From a checkpoint of a small transformer trained on Wikipedia: biases, 350M tokens.
MLP neurons of a small language model. Each row is named by its layer, matrix (up: input weights) and neuron, and shows model dimensions 16-143. Each number is 128 + 32 x the weight over its row's rms, rounded and kept within 0 to 255. Numbers have three digits each.
After each neuron's rows, "fires on" lists the tokens most often at its 100 highest values on Wikipedia text that the model never trained on; "fires in" lists the words (lower case) most often at its 100 highest values on Wikipedia text that the model never trained on.

L9.up438:125141126098129081115113139136187145167173100118162085151084121144103161112135143109097150142096061104158134130138111126124122215223116101138141117120100104143124105145082074130121140130203161073153177110155130125156111100187151124135143165081128151153120099099108165078117164197151079212157141087155098147112128095060018148130135123134134138112141157147107097147152121061137116058075
fires on: " with", "es"
fires in: "with", "does"

L12.up545:057131137133116092204120126106173113102165073121060148124158130104121157116149161197151098079143146147136166146192072108121137140067091103125097173152179123136165148136152160142159188157161122130144123148146167116151136125150118105146106081066098140145097137151148171150120103114075099150140129076135131137154141096158091127136146181077107138112070131125123116150130122132149078096078
fires on: " in", " to", " for", " and", " the"
fires in: "in", "to", "for", "and", "the"

L2.up358:104166055133130099165094093146188133160113122160151082145178100125149141084114131110107124136139133175110149130160149140136138077113089143142161121104076084130159129155158092053196112101142085118165137136145117131185130102118157122187154112119109069171103048150086127133076081140147091119164150113138164161051156076142095150152120146097152133114100128176178146117076098146137132064094
fires on: " the", "The"
fires in: "the"

L11.up202:099153167164150098150151115168180116098170123143151094043101099029165187146169151104142132162078098067174090184121138151094133164113076131068122131149083097130105106126087098140203124121179111130111107107141144074112129120126180154155123139173069137150115041107106172115119169127112073125201135095146127172117114056134094108116112149149132159098126163149133073159130140133138081126140
fires on: " of", "ong", " an", " by", " the"
fires in: "of", "among", "by", "an", "both", "the"

L8.up617:144140183142133097142185123154177157154148116104157127100117151120146148122147083098086137130123102211148066101086109150120120152148086154121180103061085141140093179149102131087154137154141106095088050139119138121164133165159087085157097216116087160162169128100147114093114088165124124135198009132105102148099135137181094118104088167142164139165183115150126154143164113118084134104122
fires on: " (born", "istory", " life", "ly", "ording", "ar"
fires in: "born", "early", "history", "life", "according", "personal"

L2.up230:133101166122139138159113152139137138143169048100119146179142105124152158118115085138145104138110124145137117104133143092124066184119096110123168143250125121203127129141093150173083140110122089108150153076188123173102147197082169137168092114092103142107158096070122120098125063131097146158102128146136110113127136057155156164153132126135156162109145097140178163182124124157123117091090
fires on: " building", " km", " area", " station", " system", " district"
fires in: "building", "km", "area", "station"

L4.up195:091160185131125099142121093126188121154110121156100099089127139160165133131125110162050136139118107088162111101101128114102082106125058136172201124180066130143154143155158113045202175183163125085132086163149126135212137158099101100174161160099115131112107074103167123129155067145072170142111120108124104092056168149109126190171105106125108134169146143096148155132135124078133099136078
fires on: " and", "ography", " life", "ath", "ly", "ast"
fires in: "and", "life", "early", "death"

L2.up218:157133111117154094125057132136166162120126141096113095093124112139157117104092138108103144122168112129184090120164117060071092071111094101099144097159094121158138126145133106073143175069216163105172084147098146153098135174105149061090126135154100167173112162150072128180115123208130100114093118077091165196120149101104113110145156149102160098137120166093172109100129124113117128129143
fires on: " for", " who", " were", " He", " about"
fires in: "for", "who", "were", "about", "he"

L5.up358:172084155113144202128071083144200189100164111146125169115162138164148114134111145064083119173080137138172134102152130075140149164082070130108132130107086123191175158145122161163103120139185068123110086079088117145105174113202181141113131130164080155109113107102174141122151130143130100126135064144098130137130104089120164112106106145100205142143185126148093100201127105110080134130121
fires on: " of", " Total", "ail", " for", " on"
fires in: "of", "total", "for", "on", "mikhail"

L7.up51:130114104099131167124095080134173151086130104080210154138180159126125137122133123072119135123082105159141162114072145137105078102170085128126087129120120088178108123150115133041213125126108104150146114100133103113136202117146193103145170066104145135112149067147194107085170129161151102079152139215172147133153103100123087160157147114132137117085125113125153116161139120182149112089100
fires on: " as", "ig", " de"
fires in: "as", "big"

L2.up191:143153151178160077112077114158118141180133133118133107129186128155196127125116076113167162130107107163225096079113140102049124091126084147105101134110083107123143137143114192071137115103160123149148133144107170133123091156126126067156120144139089148132141112151069093123115102165120140122077156088084180173104126081148158139163124108091149144123154176065191084105087083047151155127072
fires on: " who", " United", " music", " family", " were"
fires in: "who", "united", "music", "family", "were", "medal"

L4.up437:120145041138135158115101124131198124094133051148113103092149147092122092114134135131054116118113085115125136160183165112141160114080140115148089142136073101139141147150120115087135142149156158157156109128148121074083199104127105144123096155138096132143159117132162171191142079137138088110145130138079185146130141171188116145118128121127126078116127151162192146135145073149075155082109
fires on: " de", "ri", " De"
fires in: "de", "device", "deep"

L4.up245:110123106102131121124080087132157186111105110134112103100104149183123120130133184093117095133087124115184160087105125174066039141093054160085097150109142140141147132128130142124206129123095139128102089083126098120133131136144228111130115150154116195163133150122100170155100120211115125108127105074139120192178126106106103146121139166083126105176120103146146144115158122117101200111069
fires on: " at", " At", " with", " from", " to", " by"
fires in: "at", "with", "from", "to", "by", "on"

L8.up631:161142136149135074102116141157117113074156110146058142109175128100154155092091086109095150140128120140180150170125087149066110095107131160125126088171076127155092157140135152072121144152168162126151095118112184107070081186148157098155123175124139184169137119135136173161081096161178074129147109099081147145133189149134128205164170109112095082125155111059184073127124080161104075135125
fires on: " was", " were", " not", " as"
fires in: "was", "were", "as"

L4.up608:172117114111134066118111103130122189062154142107117117158108161128143134125166146086120125182076161068148126099107099081088118121111130133116116120133151099157127120151134094090149136140121200101141076135104170065121109133141136151159066124107149155143123131121089148160071150165123166134093105087147110180096167112141048147132112156130119097148107072142161078154113133085102170110104
fires on: " for", "V", " to", " after", " before", " following"
fires in: "for", "after", "to", "before", "following", "with"

L2.up326:090092107128124057202145132132146134156161105166120089104156067172161140127108118157160077130145114111129168175121146187173164095129098172119157120127109108111133167146124111111116151096176170129166141093147183129105176131140187157173159108061136107147085133126168167107036131137152139101179072081157097123107094140165111122104080076157102148069109156124073140126073102124130111098115
fires on: " the", " c", "The", " res", "er"
fires in: "the", "residents", "cm", "code", "householder", "census"

L2.up339:130175134135129143153084182148101074161163117151126170130156035190115141091102138084116110085095123140100119138123102135125165133146144143125167132183151111198215144159114136142152152106147129151162152130133180180168169122126174150136183165085154181093143123100149193077084103147148170157146104138128111149092113164125111146108077099126120099045131105152104163086114082123150116076110
fires on: " s", " km", "s", " mi"
fires in: "km", "mi", "sq", "residents", "households"

L2.up600:174101133105137111116098105114172155066155143111107137126151198136131158059133114101129133120143127076154169084144093117064144077096153119088068074139132152123136155153095129102144198088159201104123135135116150085110153143105125092116141189106095094128132135154148194137106099164066107115142114097113101131175171130179064199160155116111117165115096099128157159110095147093118106147113
fires on: " and", " on", " to", " or", " pro", " for"
fires in: "and", "on", "to", "or", "for"

L8.up634:116109113158151106141103111144145156164094092182106129133143179135123109087066159096127117128109133163141168141113137077063128106170110157115137082135124155087061126154115180141083089102132105113068150136099169198139134115136125141201130149114106123166120123172122109168121095099114151140164102061083097173121106178099076184129114117117124162159172173105193146117169111080117155141046
fires on: " June", "C", "ate", "ace", "aw", " November"
fires in: "june", "november", "law", "late", "october", "ccp"

L2.up330:117137092106127089128104103134138114182110140165131179097146085160181123114161143138156084150093054096157131113131114093104171150165080165099095186130129097152174171148130163073162104162172153116105129140098115168148157145136080130122096152114142132176128085139144219118085166133160133121173085062093092163130100131107114092177097125152103167115079139109083152109110101054078129055093
fires on: "ike", " with", "oman", " all", " known", " such"
fires in: "like", "with", "mike", "all", "known", "such"

L4.up219:111079104119138161151085087125191162077121126156145141177132130098136090066109115061122060151102088149129155103097112105065096142125109158139156111159138127176084136155107175153130167131133132113095110139172119105161123049147139098100161178183117196130161109084106099128129130196074183180105082110189104141144147155113171091145130145051147114088171088141120111172125137072154148122092
fires on: " on", "On", " On"
fires in: "on"

L7.up637:191164133174121088111109073122079129120190134057139139183126112114122169101153157085112050127118175123156130115119113103114097137104101131158114123123134150105164158146092170113213114149102163081123113173090185153115157128096119122126162115085113170116121113096143084176156142236141066092100070139141153130091156135125108125152166168115117117082054105115182134149147151124132101098122
fires on: " to", " as", "ing", "es", "ates"
fires in: "to", "as", "provides"

L4.up33:123121120146121126166099095129179148083116116123142086083140157174113153109149128099107083106090104124159139120145170108164093155117061116129103090139086145164134118134049081094161147106142192079114117064119146140181127083104209138107119149104074091168087121129140149169149107125085101081153118076129125101172114092185069181145109190089150171138109136160145139156132147134129097092073
fires on: " of", " from", " by", " in", " since", " to"
fires in: "of", "from", "by", "in", "since", "to"

L2.up76:088126151122110143156098098108138102129146106141134138124181098123131113095150106114126015176096112115120143120123117186149149102117110193193171114133141092169113159155092141111072136143171134117056136119120125116115157133169132100124102129126172124138094133150154161101148159123088154166095099152165133108144140130132128127097074176077116138088195187154098220072166139088151090079082
fires on: " main", "On", " high", " High", "ear", " day"
fires in: "high", "on", "main", "day"

L7.up172:143106115125140135130131071128133187129109144083178148104172092127151087102122138176057092117092075191175127107125175097101051124129089128118125112140153138113122108151139144109123120143135072158137083097101143078121141065122113143125150134143105111137133147075114112157157131160144122070187138135126148191174162071242094150191153137131101117116152129174156143143170110154110091098085
fires on: " de", " De", "or"
fires in: "de", "device", "deep"

L5.up556:159116099069126077066159049125144150130120131124123135111121154164174106116174145073071088099093100138147168186157106069124094187052096133105096135126159080195149139139096146086119122148113108201115142150096129139128194168173160134127082132073143081096174115134127143145127118143146126145126161145162063178164137097187140157115120072113091113115185101142138140137114115103109123087110
fires on: " de", " De", " near", " and"
fires in: "de", "and", "development", "near", "defense", "device"

L2.up15:084150127116136134147146140142153136130103087108100125131188162161125121152111109100102122158115137091161148138137158104105129106107120193081126168137129119134174169160036151164052173151117171124132103123171145170132150123159136188160109138046107120124097052126171204116103142098102106066101123080189098132118104154109103168115069139139098160055115124163097096093109098146159129132123
fires on: " the", " res", " mi", " St.", " its", " s"
fires in: "the", "mi", "residents", "st", "sq", "its"

L2.up595:201133128118156160144108105119159143092112148082147137095158174106154172096104092097059142122153104155168127154103124121147135107112075073141139097159156160115174124147156180096136197136103172064132123148121154118125114102158136120149196136152154131157088086144053156107126112175165103127179147131098165161130200062149116113160143098086126132047118063118166116124090125167162122099092
fires on: " was", " as", " rem", "mer", "pr", " were"
fires in: "was", "as", "enterprise", "were"

L11.up23:105157122158154118114057156128145050095095097136113096078126190107138148108131130158087131152152144148159137136185093159138125108137099134090127085136140102135136178141114112118124091137138175154148129141166197126191144126125161114162146109099152122206046082139131094122117072176148136155155137158128156171109190068190096155109102147079140149146120098176181151124073046100131091109132
fires on: " the", " their", " The", " its", " his"
fires in: "the", "their", "its", "you", "his"

L2.up246:151075047086141103085157071135144154137112122097128134163100100117184107115123108121112114142111079152176149103167151144085118111090070117115132159164166113141096128144179180114149187105159120124094107121106125121088128136127126137120113147171125181137135117132042109151094124140070164115128130120113132245147109122102189143149070119097138094128184128092169124135177121078140137131112
fires on: " on", " comm", "On"
fires in: "on", "commander"